python train.py --hidden_size=512 --num_attention_heads=6 --head_dim=64 --intermediate_size=1344 --hidden_act="geglu" --qk_norm=false --parallel_block=false --init="normal" --beta1=0.9 --beta2=0.99 --warmup_steps=335 --schedule="wsd" --decay_shape="linear" --train_tokens=732500000
MLP neurons of a small language model. Each row is named by its layer, matrix (gate and up: input weights; down: output weights) and neuron, and shows model dimensions 96-351. Each number is 500 + 50 x the weight over its row's rms, rounded and kept within 0 to 999. Numbers have three digits each. A neuron's up and down rows have the sign that makes its largest values positive.
Before each neuron's rows, "fires in" lists the words (lower case) most often at its 100 highest values on Wikipedia text that the model never trained on; "fires on" lists the tokens most often at its 100 highest values on Wikipedia text that the model never trained on. A number after a token or word is its count.

fires in: "west" 23, "south" 20, "heart" 5, "drinking" 4, "park" 4
fires on: " West" 21, " South" 15, " west" 6, " heart" 5, " south" 5
L2.gate569:439487439457462479519494510519542468374582458446551502437477487573525486466440506449503515500470416453493402559559549437516402523451495451529469598551533498521474457520511445582501447536497530412504504491504536491580459496681496518503450427570397445449503428630451508502559446569530440526485433535473559441525545556501583486528600475564516471515519464450480487530557493465520496528509463556508466382497429491449490483556510533461515536449585489518525463502470485475555424419510475452448503486555469494483524455480568453395477487381485494470453465511522473428494520491478439461578541517473461458534454488468465460552432527463422460456523528522456432530574572561581526476480486551484561598527541486470540571480432589476572492456548395539476548461477419355517541487546504
L2.up569:528456517492508502432489495541444562552509543546511481569475461565649431519491572512504551550567496458532442410563555477452504410563453427529527491541475548542492496475474398504437406485503581514613544464603500458452457498504563491562421547549466585425500425557455425429548538423482518640457417473568510530535440472491519565489458474507477492577508497532539553499406594521513456562513527500460541562481522445565567571561555469523488599431524466470461477431507502460519490488503562620512648475489487447486481514506541511503528539426554525558529399553523464460502435588487499574389428376532543428470455600521452348517536515511464526463558507481495540516464513530494430511522465517501562508520494435439527545445516587512537601518459590482410546433484493403450510510419423
L2.down569:503435517503451455594483537491514434535529521501443454495574497361420547545451409473496452454475545510493516556487490508568497535476636627473465477478608467477552448513521509472507539483517454493439439541437493504542511541457434453565519421437576409484523493447567582612488409545478493308573562575452496508496567478478490479496515543449530425450515432516504590411535396404498524397476551517529425484451393527420543480477456526504517424566522498557523532528450444540443498502472533485526449528562491535572481477535481449489531467563478474364479551503476477498469465454443567501575590583480462576530619509523553556421464504521468440460489457501489471483558483482508546493478509501586437525506533526500437481564580433543491500549531444548574489531461603605554521516517519

fires in: "never" 16, "him" 16, "still" 14, "teatro" 5, "really" 4
fires on: " never" 18, " him" 16, " still" 14, "als" 9, "eat" 7
L4.gate1332:505474452503516495481501498516478475499514496494546537491474500526553500417392427522446499506620457491562509444500443527467570482487511455461526580506480477454556489638493437566511415476480555499535544511450473465525483481481493490438550504512514451505468452427610492586589593489531488478564527491485480466600462513444541616447495525504545449499481480502546382527483457560622461429576485599520531539475518489523432454447469507518514385519543481562445453534471489560512445522515563541493567432411603577414451479429575466498418518526429576415539578584474444460413473498413555534520521510467537486502523456533590455555470478534451467495380495484561446565582492537521572515458525467619436425524399535486524401449531475409504579501473480516493445518546489538547454509455577
L4.up1332:513508482505579505447513590523450502430520525544405472516441519529533486412506541529565560539535431533385478500510481454440575507572439491425529536545513438474554537494483413402542552533473536552497567545463543474524422544451460454502492467492452511508466514487455596458574619477514500531524503583426402462470552541490525465513539527548487576435483471520520439510481549480551496387458522407557583546561539479557448453463420530579468443495596462529558471460500489451578543504512460470490519464454575493514565476430543457537365455539418447474510519568469484515474526491466542516489504532584487540457493415488494455564514551556482563467439570498529535525510528515463484495478518514492463506450420523441493414495468559535488494598469557460538468564539544556520406475409443
L4.down1332:409542510518505486510475449532531517515521462476602481518474560348516527567513457519461449535513501485555529495475516476533449516525544499479488473386557499514469484546541515515463529475525502504463509446539440535563545479483440543546395465500512427460472532540558432486508429474486562464378541456530486432559471555517523569483491482400581484506471476467386492522494517470484546546482467558495508431505479477481529457547476532444488536521410486491486532489548453514441464476486524511508455465519465554405342471561544421464544493484462554474381485518570456585520591478540535523495457451435510414472498582431529542459505437485497501480530492512480495426534472510531528511465538510489527481544573432529482527412476446523510551514533519470452507448511483491453540511563591

fires in: "they" 66, "she" 12, "them" 7
fires on: " they" 66, " she" 12, " them" 7
L2.gate429:561527533462527510435534470553601561460507464510479429508544418493504486547471472444600520533504482429576490557484506542489507549400456485458536501542511545487567467561467548448475493492429499547433474484495543616519559497478484467472500496445537473563542480532401577482540505475516449564542600609478471503543548476407489540462403472479599513460472524483522432563536462608541475462371480512421471468530501564381580436463476485543479547485563551459513513515451483470455488464536514551466501453556562513530404463558605498525490500528427440512408414420529566525444483495570431413487481543469546417584570447490577507548573477480543569464517540543581608513492575535452489535523542514566410523495545622543533515480536586467515469444544556569515383550459520449544640505463462
L2.up429:527564451491523558502485466556590522527449432564527468525495475457435407473533474524440476507504464468506498509340588501495411518507546532561485451401409471502449512441392547511481525494466495540486560461619454496504513455552490582598434461550482444453479485468450443488552597526424406602497428493418493508487492497542470522467533533604586511505394459573514563482540489496490486450480383512511481523470512499445470605510500377507447444467566562532472451639386494438508496469446532503485524550527489477489503499607548518507623550472480502468437386416501586472500482517488557502521512470505454460467455458486522456548462557425489464487457501571548564516483499516538592553442607521548547558609493524553514556512598509544525428522457518476417546473554454461527526440518581
L2.down429:564387503491464408581536585454352537520528524355517474500552486447487600473523497506420533490456485540516457463615464578527490476548496456513556515614505520482532448549562454586452524477563442469535419481470593468541538513477427531536460414456484496470484498471537404480477549484573527490474581510568473579495490506497505500481519437442429514475517543502523540408486463447419518486620616514544480499559483459577446418518468526464572507439475409458438517460437547543504519529519529486547546581509541506416476508483531462525475466601528498400558592605417388559562530554455505466542420502542490573503499505410560459542407453421500475516448504477434413460546500527494461517541441476445588501492577416456478479503447467489505565527539515450541555467453450498499425465465410

fires in: "west" 24, "north" 17, "south" 13, "east" 10, "northeast" 4, "mount" 4
fires on: " West" 15, " west" 11, " north" 11, " East" 8, " South" 8, " North" 6
L7.gate1204:519360505450536493435474416449569473393425506567497524472484455551561559477436476551495570450485470484458363493571526512476458455428443439451537497514544533431576428532512541581435468536517495467566495428430518499526442453505527449481514481569523503406484501509472565500518465480453455530516563498519413517469492457517577503533432504435502442441502546488501505548449440434527422473432613423549552500547414497508536562465408584489458546409511456524531449586527453499488460528484564433610443495467499464491461468493517509488466413423415500541523506567607440459457554522542470506441559521439429415554472504426492454474459519604493466427518548471543585523406467510506488507496475496591434489461471481544446506517402524502431572500449367504504568509464536468557458465411515
L7.up1204:532483545425446451516492448534528482566489520520542445484456403510480634466439528545422454403589507464508501502487484323505539590486526603527504421535448501550525546405533562560521517496568482507468531454436521488499483497524510504519543509483516494448468477482474532487506410558504495552553490540522423408489432484575534458509458551516517521504549454422583585497508507489506473458528542452566483501486530519580510487447401516517573484544495477498496454502593366467541485563507438525554393534502526456521453489558515505477469505478466439642518440472546475535387506485549523494484507447444499504558535565509432463541564523516549444516432486494476637458494492442491492438470534460573491454557439535566499482466564489506516497517378484518422452536440581491568532540456389
L7.down1204:483578466516531505544557574493521441522573551560538414464432590382388516471569462415504526605486493546537568500433543477511527481514567603530463523474522512407544480485519562490514499522524537514524448550510497398425544476445409572379513470391503537553448483532520507555507551471558481414530488537464472509498558557418437459487574516563449466472461520486505429438573424541521598461495508544457481527535500442546552581510411442568490440628608538519478533401562467468475463504436576417443491574551504509533571543520426475490498486551524388433457562474493512489496431569548510414466523535526502492496466413553405570492540499527543492511451565435447464499440549603494504488542416583549501558522470541448565472503585429564450445543452512481539411494476495529474456492485528

fires in: "when" 34, "time" 12, "by" 12, "battle" 4
fires on: " when" 34, " time" 12, " by" 12
L8.gate648:436502540505557442522564470527493491528373478482481623498479507505521489568413479471601484417542491582508503511592515557532452411532482453462525421353558558517503514550433400534467448517464482522521541541440458497570548494481571522436468581528397537532526517494483569545535450553485518421524448524540537463496390589442544442469597438477504512382392614538515493550493437516514502538456457434508544471544488491481569550477500566538478524492445499502583470568443443612494444464531520546476444524495536426540459409559398523575568464508506577523580555425504441422523502498514538508521505481538530372499513469558532494518465520484501450590608479501478496595414496480544532482469565527493435346512490553552522534502513531520578513502477455499543572507559519469484494437559517
L8.up648:503502505568615500593528401475556408473494474461561573461375485513435408565499456468478507473377547532467514497609393482556341562524487467505452517543464520517508513453431485502488528459503453495532530530549547476503611528590500423558505469461478529477488428548499479456503493470455587449508462484529456518471543551530512533410442457429524397493406537513454524526542564562584527506510545473501507500451451538511625537469478472592551441571471422429513564531510484513485461540518497434500558534563595481456521395571518501469508475479503577455526482513471506562520553435528558556518555576538521539427572586481491497449424485432506481471461399459524441529548545459465535519543487486476498536403537477440542487544455544477461555547406526395442417565569634419545509493568590
L8.down648:500511546416521474353544572500397590569480473474583476558501446373559496473585532499550545385575498535536521569609499569485496498548552468485398454554468549416431487487528444539554518451467491533585465435555546626490435561391476562432474569462514539546478453534541502505527487503525574493581540518532520425506429496533549484578537415543491520439511439477564554411468543473510508433564559490481503507605571508442509579491553506481437606552521474488579455510501464557435550504513507612596593536562526583554458562534572489495481512508480424552501501419430402459446531477536461533494452440381456558481484460514521519448531442452589509500489517506503561483450476516472475433518491522542497459538560515445493473426539469524512488444510495528541468481566562495530501511442436

fires in: "to" 54, "further" 4
fires on: " to" 55, " re" 6, " further" 4
L10.gate82:499351538514566528405525520482595530497522495545582437415499562518492502539487531546454567510494586545588467451544449532393509429517515466420591523524480365516504474464470450464453479470448464459535507469536462486411569451583505535482449458623432462493455493437451565422545405501546556529449577478567479441491573482476500472460498557539534448495525547512523527501517531536510522503539584463519537453555485514487440550632569502582413547587605529453484420505563519505484417487465483549507466538475447462507532520485396499483542474387421510500495603433475534479463525482455394436521555520482585413481537473410548508521493505555531447492486518466556530632448521467446489521445429486616456490468389525471520448548454530414455506501560499532510536449531536438454493429549480
L10.up82:494529531555556548486494497468537471396461448407492449528431503453529446569454467461514494554440527536503485460455503522524520483487579500518549567501479467619432538551577432445504539588607505503526441481467545459457510524508520432497531525517567554474663456461645479470540428473544586443565533584479449531502506534506530496511596641477469449594453504583418489561493501538508473491547569534595532419559541400547478528505560465567429480554490404440551510522505526518503564515515452481506413524513532464599510555420463549448507487561421543517484493573461497496511534585479511478437463528593533442511604540410445456494487489485574593522518569552512510594436516477439444476437507479485486425504391477537467404551508501520405497478501480556542544490471494476495435574511531
L10.down82:481578480513501425528502519514473468514550615455445404479451472432446449385484478417441609469480499579538531553571515502565478465460461530534516454499555493487538473482409501450467487465423472475480462440496374549409420498565527539516555488564472506452499437516539498488495530400470528464421528436434511497564581575610526485538397509465521491527523526437541522448526473582494510445483550392450493549530542535510483419483482454542425501403478470582470485588477437490448505506408447453510451589610505465504516524552474471509494487460542473559522608399541538583494470501586487552470491451436468562606527491588511567552459456410464591458474417426515547542612481393559480523561539479371446474513536489471506488415481463509526499489496499483489490571548462533558464540411434

fires in: "up" 28, "down" 11, "out" 8, "again" 8, "began" 8
fires on: " up" 29, " down" 11, " out" 8, " again" 8, " began" 8
L8.gate135:404578465484549528446498480498559469401472623396479580492513484514580433488543553498633563542537478538528553421549506521445488547515488470550534524513523586380526442515501469661391461491449508473621470419580500476498507478542546555517443516522565491438521473497496502499494426568447411473500495426428460465482618422552499479475528518585525456485469560580524548597489490511437470515485482548505534415487516475465583540562439525531457581426510513521525555491494543532530532489535462597513452574496466573549529551454486531544509470468475503492539546558578436539438575579575484467603547513490482533551585489453438471466527568538546583446530574526549440539489555486423478511490501492480471451448458477428587545553548397484600566476537518459430457455475534540584606371603566
L8.up135:467526431499554606541514450517577468453567543478430486529503489508501441385554602422525476499472540489518541522484461445381456462474491530540507526560463541490500407525463462498445524455485571538527466489514415481503507446513501584517445460545542490518531495510522503453488503472548457521439477369445594495467585430439446542511429467594496482551555504503479467541450621513539499495494409482545490465520581484472615472493505525484564491560463464487430477495387466488489493485457393470544527597431494518516551521487593511499439493491440583525492437456491508458528537466577424469601477445548411532498534474514499486478528528501523540476499462402497456568487513456486470475429554560493523489485500467504525457453583380458512535453495547439507461471541554474494438512456493
L8.down135:539548492547557523476542436476511554442499512433478504520462450474426467487464557532450544589519497506537494541516439426501481451489483563525511553540439505569456499549558566570548512512507481417521458509502452457468467509431498540388497489473504472541492449486545502388526487472475474610541493447482496581550540508398566517468501512434487527509479479449464494478475405476500531425500558427496533501440448594630473497571558523510474501496510541409419501552547512490531556516545493555525493519482534582399501430513554444466517558518488560448486479492529587452443413482410497567501421443474573437515464463507589474516427454389417542501509473533491509485556510435474488490473502366510462470489558454502456569519440471486420442442549480430418580473533512573503452491478460

fires in: "up" 43, "down" 14, "place" 5
fires on: " up" 47, " down" 14, " place" 5
L8.gate717:472443518520524551413537418590411429486492592474431520533438440538559529565516514487540533507582487461429416460511494560511430498477462521503563536579478523457521407482472524474494482569469494372495416499498501517560474487410652554548434523591481609506557535485429528491444458492404526442475533459517481520417459432487483530422568558482525496425487538553454551536473498393473545473432439494535603503521562503592636481421453487607474503469510626546424471516386529519419550498496528542626532539499464439525494364534457527468475504549511461545352485499507463496562505496479507479560537369536555521533573499415543550595507461416514432481525397531512538584431455538533430541523541504463471439463564510482543481524470550493529486557502487502522442439506509574568430455556439
L8.up717:503500443519493457513603472526411616475618560503456627474472455481461503502569530573485468567546428600389434463497459402386506497497493452444587536546461581574434481477520516631593504495525444451563440507466550453490535508565497579453483399485400568534574556527518542444515447485491436523439449418442492485458607484461537566491485397413631496493550477546517448537485540488511471462477485540474521521556541456454543407556621458572473581450507442508502468606422473568452532486476476515523569476523468416462515496478441472502492482502501486559365609437486577471534510465471501505527450450514567507578440474514571481514457489510574447520498507555576422467475543456445478527523562491479472418539499526499486557573527553521546407410404441561527485562543451471529560478491480
L8.down717:518528538528455481518447526501452477540454412500395555555529552482513531578534554509491436414485519514463497549521544446502516470587473434429461555480487442454525515509505469517444535414425607630399500471448485504441578452496517562492413499502519469521546481504567403560517486417589495491534440586548549569566496537474461541497449381489489527535519484466547437456505490669476504552541498485535484427393388425513484510511437529427575605480490443469472451554459530544529517496506522626404555535506501512513434412444556444496546494486525532471603460496436572490530485598430518435457513488454649487477580544526499517413510467513455556542491514462448480474401478501382558523475531512547603415520587487498431462447579391553466544470558414519523532438554475424559539523497551

fires in: "he" 36, "they" 21, "she" 19, "it" 18
fires on: " he" 35, " they" 21, " she" 19, " it" 18
L8.gate986:515443575518494532502496489475481464506525456523541475560561479548575611457597349467513504520523516436529544516512483447391416443402516546552543523530526511554565393556507501514532488489510541593545513564525453484496577572457543507591570527380511601603441527435506531476456550473490449500472615442432555456582494460582505403520523445508475480477513519563506546439492538524461460486469462495491473580535496552615516476440442398548442540487499459567585494531400503511541464572457567377499503497556617537509440487511484496495535538455443434500480547496522447585450494606514468534435525465437544485470530486546543569423425503518545492515528549543530576495521531420565452446513485551523590561559467505482512514518444528562585450389537518510534510474481508502510615528440469
L8.up986:489505369528472474425468549544490543515474448487440452416423428525462465413482557429480549457529505509478529503476518453522411544512439530409474563520422511454489533512446473499543472479422442531522511461545553530494459486548531566475416535465488502489466441505540476476488504379526380544524504493531531552511484545468479610542399475508581520473486476539485511473578481515422536548527618572524572468529434448502457483536457490550524495459435609433499526400423522434565512413454531568549472475426506520538515589547504517480445486505526504458424443551602551520543549524505468520537536470494445478462554464504538498524475504590548563536478480529438519481426477527541590432618500475513435505488453508459439621457423603483452531591448484461426466575506461505511418612581488
L8.down986:384558551476476554420466536553457562533564557456570508546432493387491474486465517577466471525528509499526502520497527493572497468474511407552431509519496527541562473454477490520464514516592419510557567430588514434459463475478405536437531461569441509499479494582483493450557577501426582418376493520546502533402527413545556495470467428490467477566469559585555489494501586511486522478656526447463428531544479542454556577532566583527575540522563556526483549513618521576577571498479473443443404515551488525471472494523456518489554470567505474528461512533445434404473459515528458494474547517519446575495357451431469537505425539564531535466489532414465464547434503492567445485536581485457560513545594482478517568541636503561509542506597530487478481542387573445579492507580452

fires in: "to" 29, "and" 15, "he" 10
fires on: " to" 29, " and" 15, " he" 10
L10.gate1331:485398528395517522388439483543583302369567452587549572496519530499504513451532517528607503464573488524487550556549458567381528419480503456482579594516527485539514516497489552580533480465547540428515495475495429598421589539537501480535427428536472511541514452517449498568508394518536502468473451550538483489478465467432531563528479529520491462425463478555527433498442622584486470504528502460504548626469462520464530538553552502570464523482483537414446508501473480508525462483473489509483370463486416501585509590457595515497426477482465456534520499538506418413491475517509449491503585533470481428619517454498603523448505422541572480498507521512514453466553529438554601500508640573479467538506479519447507517580504443462537532419489529533495585520507438495530484425419457
L10.up1331:496530502534404503496431431540588505513467509555548519447546455496527499548493623497507526438505487471526463530440458422550480570469486572572499601408564480529574408530520460426471574509454626460499507589620444566507525460515516504498523495553483355433459532455607437516484553535554422546480501462570534572419573488542446526424461552484516672569536518497524496510493537478429443460548436496533578505490545488585489516535461430461602518487531436509423506535493441485600467535487496491399504469620547542402606606560419483500468506532418487517534491524471502494419464548528427499425412430573407594419443499381415533528506560505577454492471562543495551571501477459466450475501451557540541571537451438491565523355474451552552479516491392421426554500535544423473423499510530
L10.down1331:409494496511476494499577462484461445501533590507384550615484450481512501413442554444429604523514483529460488460446484526415557509507536437571476559562473522481446526472498516529459516522433402493431448517461489512388458547496586487513505535585590595533491616476440476561501449426472534593482458472477494514519484495595393494468542505476474556432488500563540432524462541588469515548485534477548508497506410459461572483488573420437435512449518440487519502468481508505369494525534458449526463455528502485497511521492463453481535486534480457477581507463532517467537515430491517421558589506409424491463489495530539541503523439516390503504597464527383498467455484453543635540545462475432433445572592545427495516542499566417535492497516552525528548622534445461515582521481466

fires in: "to" 46, "kendall" 7, "he" 6, "and" 5, "she" 4
fires on: " to" 46, "all" 7, " and" 5, " He" 5
L10.gate952:492525450536551494438444436557441452418529584539527485486586507531548427483531541415488510537429557441515527467506533553372487377440496581486524477437522460456608469557517451547447552443493566614547549486554528496477552574498515375464522448436388514483529445473570504548495421554554451500530497485514544470382491503426567498497569517530534457516489543532519441479489480528492438475552496464550450490430534597542495528561607475559416464508582514593515551543563454428454528472500480401499590481552510501673580508494454492460426474465538572519525473459580452423493514548469454376479522516478511465452498549507539545543498550513598443463537428511608514496443536515482472453477539517445524395473479432504553471436423541494379521508504479494401476505598436451532457532445492
L10.up952:553500490546421608416415472584489425470530506460439517607532456464459495488523450526442476516515494405560459530564486521408576460428449426469521563416638483475476419635524434465449474555573452520547493559595470525499561549601498428525493486437484475451566449505494487536492428581548451454539525537514469447547516596448511477488544541546481432508407436460427510498527524500513434503554482518476447569456533458538494591528554467456517524440553549499564477486467412512462509485493597527463471512578576503532626514478553471441429585501514510480585495454431398512530485551437439502514476476486507534508391529424427409595607434462522512489474530503553480459484437466486534470519519460477488530524441421558512468470498461518468527531500507457533528521582455581474538516480562
L10.down952:437500444446455472541489508414540457461530534496526403555361494423510483408516546479536557463450521495565585522542601467547419522540509545436466550439525580475520539461446443453496529434561430503451495580499565522438528411541511455528480472458509450546403475439491436527501524547562476526453433533485473532478470516451434447541519538509553525537561624565401460549539523520454513549516507507532503557533499461472494553534469520462470488381533446443417527513502468490407500505464575582544531674412465520522582399408477465466565488514549418560541567489476449445478504513499485443518529532479495502527538538556547513544493524471544497440519515479606489471426445459506517545466534486558462525580516497407568505456440522393574440370529458472552525567501514568533533518489449

fires in: "former" 22, "later" 13, "original" 10, "other" 9, "previous" 7
fires on: " former" 19, " later" 13, " original" 10, " Other" 8
L2.gate1156:452500516533507533556452497514376558486493528550480462541458428483498474552451587434501453533578531486493482497462517497505599513443478504585521475517551483490471559456525591513459458473412622519548509476482426492493432525465608559455484548481509559459462517506438439472534425530428513451456414463458595563490402431571492480513431493496487437399565535523348508495424519469469518585498583528450519504580439476495525509463586498592562498490376445492544518469541534547560492503465552462446545524458486542456428427508481538513495490402533420502499463555584439576539577676523485516481472473484436489470452490577358519555482545494534493584554437545504558446473555539558433475558495481489477488563516410442453518527528442493437468498459508477515545491500559539438406582550511
L2.up1156:454511483484525445645400521513462514491541497551466483530517431408507474515480598484463529589555526506565538515503524512434581556420435473558503434529494409427445517507521554473468515498417559503534528475469444388493398587442532647527520525467530527493498508533545451407508464514484524472468381482549583529439470473584458543520497463508450457483566445489437516509402452477429519597573608457465433476491429472473498509539548486530506480428461401505531501418521500493528525510472594512468565506435448567454427381458505456602514533498563418542454437592499494585535502615458528573495510443522404573483433488531423508578476566442417534492508434565511565451490532500422474420518442441478482532535541420486411487490486451482451493446481447438576586495471502497423397610557508
L2.down1156:567492424497517480471597496536492402542529532447475463510596468355504585544510473498494586488497478512531554447480479455446478479454492485410508480486554398405486447494463383535473532545545411520445512561494536397531579443503450525523525508494477482461523502490571410556470631448539456547484518511605551445480593658499435447424574571442500495539473470453677447535555547519506462462492493497557485441383517488493486524533547465462404467551570508558474511492478473487461441491488472528502603515529497538549495478528480400509512541526489552489466506468460575485488401440491550488518534542480495529523614500499497542527519505507500528499485435441473426534575423446455564515451544485458456536433527557537432546445400452510546527491527485475529537516453475436507450531475551

fires in: "to" 83, "arrives" 4
fires on: " to" 83, " arrives" 4
L2.gate658:551446460470580498422541460523488580454524502493591465512430549484433489451505497541519507452564563437439441470580547500456481446516484562475592459434532465457584538557483570554491536505456532603413470470460575504415554573541516469458508491559461431539561520522468543528496472477480652481488525519516506455480533506503526474525493527589454560482519590536510588481490507512556500489411438501543463462487536599489545528461531367581440561413563506488531496436450551586536538527494496523482483624515540445501507562496580506538426509521430437495539523409619468500441488524554446431568491539527591344525530533495455522535471457574559513553499428500503459488558479518494559563539504519468446402492495523533510449585491523347507454490529486437543441468495449554513530515462499
L2.up658:476497443547518496511454544576538513494497451602508499547544552516428333555535516597464529499463456491568561454462500600509525406531492542340533530515509506557516495481530590499555526477472509418585340486545540423445518658560515533506445407566535505487481439517448398581500420533541517455477458569539437437536539560461513462542505468522473413432512479566470508505554433465495476460535506496511532510495469587525425619552598462534497500481510522535524473448490438547474515612514454434502577517502446503488534492543478484363474461478511496409534521555596552487521515596522465515527365522572521504514492560418559476474502518467521421468541461565515454543507471508513488490465445457476486564469437490463563575479483512501529532613569489481493469506534583520494604593499547
L2.down658:536421523489452465465549497575537532422441525492465445535490584466505597424528530420399506375572524521533564490523573454603510553545435546398491470568477547452527485506562480532518533598416551507402556565452466506451538478459585503593448519545508502506533566560477525509550478474519423507524492560493472445501556503575506487531553529550474547569482478439595475449418510415424541522465455403486525531449504559398517583494513444480546603417478539486545467577510527385514499380450504490502481502548480527413429574531572451544505529557523393600501480506507473542472460443535532482416504495501503504496562523472506420560472469443466525507466532430522578478486390470461496474564503607543488429498559523528513422462548473496505575462447485436519535564523454545525545560547508

fires in: "has" 45, "up" 16, "himself" 13, "group" 5
fires on: " has" 45, " up" 18, " himself" 13, "ev" 9, " Group" 5
L2.gate834:625465443501463498558527474511471481427525491570584522491518491519576458449490504499469510481505498464499473443519454517401562398437527539560493561591493407569521494550517479481412461440572484619501503471641462512619400471531503545450443469542430445430448469367516482576423481583453395540474434597413497490435461483544487535518571519539496413496445439429431430583518500382510532527550517522489525504510475495415550470589568467576574526508464634542541520500453475412545450469444488567527529520469541498536534497491552511377555343497468452524551519545459461399452534511451478431502420508513475444419483503475576530574497560529521483477485536486513471485527538537513482532464580499615490547584541464431520559435456428451537636454473482532594538518507495440514522539478575
L2.up834:586493489528474560464490468470459473467440514466482495437508525548477486461547550533486442500517459437430413475476453430491572474564414560505487542495535496415409461544434483489565541526532486354498550580446558484494480525481457539480492474441511534526478423548442534563517480522534542487521593455505512546488455482476446544529546473503508543501499556538438483462482516435649585419502436520553406492522551457481512532532458480502459368444460520434502518533463530467492504549471495489447530446459521463527416445583409518559522432535478458526555488570565483510472591397437495463529599533451322504535511609468453468547579427478453503472493515495535526534551473451476562454441471413512496528498522592497450444493418487518509555528478483455555494452483470417406555554520538
L2.down834:404484576410438414554450547513492509600466474509499572481471506407508489509447444383476522504455526571521473444520528502470438538463555456492480488578455523483574502525622490505481468454512540544517457476569453526487498395527500481513538598531498388502577513364461483424468480459494509478503420522553483486548557526510602448469511486507499440408523486445567430453599545566405387451508490487529548468490439470529474485499546513492543520476560487436459473479465485520548581485556482471515469535576514540503489565458513515508447569477489513520550516461442552476510472576582464533513482500519608488444492554525508503492481610441504558559475498460450478538432534530465529516474510500535442460449511446550497608524558510467599490473437534556465504540556500597487460505449471

fires in: "only" 33, "up" 16, "least" 8, "most" 5
fires on: " only" 31, " up" 14, " least" 8, " most" 5, "back" 4
L7.gate426:435500526581506461559597458510535463498544596573450521424450499535563458474497606566519539443554507464524422484393477574454482613546434454470531520547430532431480510476589446504388445411522530600456473458525497472445508567459506480506469492466464425538485489451470535475592444499542429598443574492415518479519450454488460476523443437512534483504447511480393508462425597482501508469551416502456467489635430434575513498563483416523438543462451592468484472535497437517493502418586483533504531505488516463582422605527555557543483466515406603487500539513501470397507597491526456512479440404548484511543469485518527565463551492453531459527582508454525491426569510495555527512544427402467481435449534480526502512554444471521499428468514488484457465573547350478572449505448513
L7.up426:462514535506527491589535577571488430510488531396526518562474495469479412504491427446575442512544494550498498625538548505507474534505539469451524415494513495466460468535499422551472541498501531502525475569483441390465530466450482554472480548456464516511463518518496557467424592498620396464469460419622495514520521504489506561463518444473543440599447587570472486479535461444529454573515544483442485470521520549453554461444575441462500440473485521483507366485476448494492578456472503528600505379546536506454431510479447383595474456511497438518465392439483532571587528498389477579585512445524508465570529489538503528520495637520535578520472575505554515537401499496640466387463404392491411458504561484555540588491471400525510495473518513438556340512492476601452437521507494
L7.down426:449605482536481516459527543509567498523460543464516417484610561549497513451524545493514489502451469527512548383519516489532479438489540556543543499438462461494500487499542506472517486506585522382497504546575492569501504587528498592449477530501543608527523479490542358517566466550459490485581415451460458558439464470480431492562524496458528583487512546409514453537438537469538562494360568522550511470495588508545550460477443591605501523561532531484446535482512539480480437497432499473482491575535519580441563472488510500401430590505503497494419557494588473397573408479593475319459544464510432457482467436442472625420465470365488509512545446474474409495490498399455436541496567496555513429513451428481544498581440464434531592449459533552516616498488499507528490479507493

fires in: "it" 28, "that" 16, "who" 11, "you" 5, "she" 4, "he" 4
fires on: " it" 23, " that" 15, " who" 11, " you" 5
L10.gate1067:449499467447539475465605490546486494429484525579522487572484557508555575461506410395539501455522545479487532485500536511462510510519531450476497405585494543536609510551476422482573430512473484557548521525476574455495506646518457535393413540489509465542536579533557561632496466470484474425571541489418456479504372446513567467499436522560537433529471535549626426529452500620446507417445459462504531517472458546575506490513502431550546535497501539586539457484476496533458479442450423354445556530467547433550479500552515528521482410497419606575408510473561439424389483511478476482547516566585524592501514539537512515435524543514547560571448507535471612533512543537444501551547447562521499511476549509461482437514536426416512491501504570544531496506548428528527502561454469
L10.up1067:588503450564515477490553551388528545462556492560489551498540456534531468487586420456369515494526613514536395507455451491435493639479497560554516494539461487381523448568503447435562505475446396488450437529503571449592563537452459537514620465548494629543495549430464459489519552364479482490572538557513554494466460461488482530515492514507586592480513473522409546617479470480561476590462500474432518402563527535519552468446489492377569501453488419547562535546420498520568479509504445494373541508496417475483485615489512508490469525415457433518431519542542405477518432568548532465588522593510475557539575536498531516585459460376519474504490408514534552441520521579502529512469505455460573598457476423468411558462513489453512487583430503502503491586483506538471597524570395
L10.down1067:605462571518486515534592466520468601546524374556516480508477522295488482498504515523558436505503573488461567572507490559526396523400481543517538447472461461527386550482415519547379418550524549508424545516434520528581466470505349448475507506525558460503520491523524520482493427565506475492467535522478565522481549524543480517498455577501456481419448429556542551543468522401496518467496515521438505450506399595489571490520536525591506468570439561445511487450479457500591460532577549497500487356545521659427459468507567526480465447545490597502374450462378558545526541489489534551501508514518487487532448540480423500456448517578504555491551480518532432431530456575538404451478424496538454432521465478457478528502493573442497458468562499542488430478519429513558477485512531